{"d_model": 192, "n_head": 6, "norm": "rmsnorm", "norm_place": "pre", "norm_eps": 1e-05, "bias": "none", "tie_embeddings": false, "init_std_o": 0.0191, "final_lr_fraction": 0.0, "batch_tokens": [8192, 16384, 24576], "doc_mask": true}
MLP neurons of a small language model. Each row is named by its layer, matrix (up: input weights) and neuron, and shows model dimensions 0-191. Each number is 128 + 24 x the weight over its row's rms, rounded and kept within 0 to 255. Numbers have three digits each.
After each neuron's rows, "fires on" lists the tokens most often at its 100 highest values on Wikipedia text that the model never trained on.

L7.up68:131182146136112135123119110140098100115106123143137073090150092164108125109183138182094155159083118113124160144116114100109133152111106116127127128145159159115132147155093154098137125158126090133150116131123180139085196136130070126118138128109104141105120093138128159090138110146128169102161144116148124138170110138112135130130135144142140068130095130141136154147168121161124108110130175154105124104120107115067103121183128120129104129112140086169108154167131129171115114165107140164145114091130088108140137147142135141117135124120130129118103101139116112076123127133137131127
fires on: "-", "–", "h", "he", "'"

L2.up63:148123176157149133086139110137133144139127097133138124122142121144117146108128144141125161157115131100131133113147129153118105133074093134138124132133128154194149153113154136112182151168153101159116158128134142138151164157127128119208084116153147133155143127090125080046130122126135132148134121146141119135120148106113147145118196155116170136129126116127100107153124165163114115179131157137113140123105142108110136116108167131135100144110141166110112123111102159099115168135122130115140103131097113094111113146131129125112160096153142104110179111123146108149113061138106173165
fires on: " /", " years", " –", " office"

L5.up25:137122124115149121122081127120094119106091102133161090116162112113139097121141090124130125106142113113118100095160106138102140125090145161110147152141135169125098145101151139116100109198170136187129108108112184133126174125095130128129112091141192127083151096147105111119142151128126116169161138116158114146166115118128187140118152139123115147169098113140112123091151135112124103150127130123106085138121134140114151129140136100103117137153091154171120168132099121096116108191130139149100115130137141164094132161140132134132108133131135138136124055166111139133133106164153154132
fires on: "le", "n", "er", "l", "hen", "man"

L7.up560:128138150109120115150119093156140121124091146162138105101107111160168073140126131130147131122134099111179132154123115138113115151149151168148137155131099131116128143139078110058118157141108144124114120101131140124093163122166104114149103120193119130091123114122120096081203110125137139087150118114164103110150105146103153162131147097088108118139122137117112091152178174145152098107096119151102130133119101100129161150109114101106099121078115122148126160164113135164076137122098148109184102131136107101124131095112133123109102137139114115110125109144127159139098098131125133119
fires on: "e", "-", "–", "wa", "u", "ma"

L10.up355:102158147136107125135108150101105111139119146115139152115177119114117104097152124128132137132113152172128109093141143166098117133150164149080193126129131137144157141145084082131164103142137072125145090120201150117141139161081093163142106134132140118142128130133124163147121129122103155122133160099134110116140129099066152148127143156139143142152115133145174118146114148129153110133087110086139112175109114099118122128146093145102104123146122117124087118140103069164160131144113123101090110145107149140121091136133132144098122133145111165146127156174093103131154113102112165171
fires on: "il", "ff", "if", "gen", "lo", "our"

L7.up565:141121138126132152169121107139133095132135160131158086107136117128114112088152112129151076155135120130175150074124177112146110099133111129100122138141184118150144119098089115102107125148111155134155073129162142106099115149147104149134137142131122131115135151148122134143158125116125152140161098091131134196177136151147104128136134148144109123170142122124127163146150116130144108126099101098133163152122129097129102127155157126107060119119153157144113173134078072161083131117140131122148129088100124102104116147129161131128106125126126121110155136163171095161173091160147109100
fires on: "k", "f", "z", "H"

L9.up300:166179115132163114152100128117134109162151182114151129116119136120104110085137132107137067132098075184139127122146104148111153135118139144130142113144144145109106146092078109097135113132106149139106111103112188114114126132148092116146097158098160145116115133135117122156136117142155096175147107120094170179104130109157117118122187150111171151174119108132133116136130157128138151107158113095143112179106134100131113124093170134113099138109143178114100156113124172158109151124142142107143120139112142128116082109081103124142099134150155162126117146125148144153140129172117135139
fires on: "s", "g", "z", "p", "in", "k"

L4.up60:096115123156154129112069144124120106130083149113157096122155101145145147140168100179122136159117117151126142133138127121092130124101103177124141111158119184119138172112146117129154129143162099158108116097143162137126151140188126131148148122182193135082111127109128108127138104167176093161141161099132134144111149088108145123098137097108168149137135112098109125141137152113168109137144148144125130137122150126141139131123174118167139152140094117185129135164146148106127121146174126149120124078103112161109154143118158083109129097098156134151093114146124116161115120127141110147
fires on: "n", "la", "or", "er", "ter", "lo"

L7.up590:128157144148160137097120117141078122105129144141124126133133120184139120136108147168161109149105152125090125127170123149096121076094169158150091077137149109108140138132125094129148112140077107120098144126152138131150133147149060144121153116083124116107128138128138118101081124132127124141153091114124132116126112137138132144092095113082165122126132129179120140122147091115181109150107145114128144148129133134107106155126108146125121124129168145163105110121101116092146151155139132150106112150130113157103105175101106133097124121109121130097100126095165149158134158081073087201
fires on: "est", "g", "p", "un"

L10.up527:150126117176109158151105142141112188155096144116153157127124123139136148116143105113079122113140144137133162092151136173143169090112135142181129129070136159138111098094115116154129107176102078135091111133127145133104174147121079121120174147132180113088141151153151127138125152146114096122139117100137143135109164126137138136127130160118135108116127076113114155102152136160112099118119134170128153155125106070128108135157105098089104118135155132143080165161139105110134140165113157140119112111114116101134139124112111118099145109099103152116126160093132143159160138185132148137
fires on: "s", "e", "c", "li", "g", "n"

L2.up513:157104144153152119100107136141145130130150107121126101137170093121118127128156133169156121106133108148098116103131111166124091123080120132156124159122133144180129147143145136095111157132148105172120097133114148164108152154158129109157100146176167137142161134114130106105136103143157146147126115111166101166140123121109175119128191143090195112133118106149109103117158148172134093116123161138118138133105131121131127166089125087099118158118171130084088148144073131093101142146148115122142101122102090132082138155134118134074104071127137114113110120131144116134109114122138162145
fires on: "age", " was", " office", " years", " career", "-"

L7.up434:123132183135137131160167124117115123141142166106145140129112087160131150123137176112158124150091135155111188113113141117123142136128108132097149089123149133159113129130063131121138125140168141135120136099150110126097157130120102128121156101139119142116102126098111124100128137107160176138139099124128131120089125129122123103154123112093134112133112112156106137133131131139124095132110152101161111205078126129123112138124124164086118130198103150089106113130117116128138156144109141098116135138074133086122122111080160109079104097153114153063107107182126112167122090133121152170
fires on: "ran", "tri", "act", " Year", "art", " made"

L10.up163:113170140096167149094176103138124121154096106153160131127136150114103156145128125102108117108136121077135124121172178127110165132149158134173126124125152132126124105147113091103140125135092134186130124070155165143169160135156076111154147136124151112104179127104158139114101177147139140137122105059173091120134155097110150150118152135137157108122104121168109153126123103139137105123107104133106176137115119106114097101131112135086141106121112111162147120134121101111121160190131145132083112130121112130118142123136151135096148133127100172130120159132173131153125164135124148123
fires on: "d", "ter", "p", "e", "g", "ce"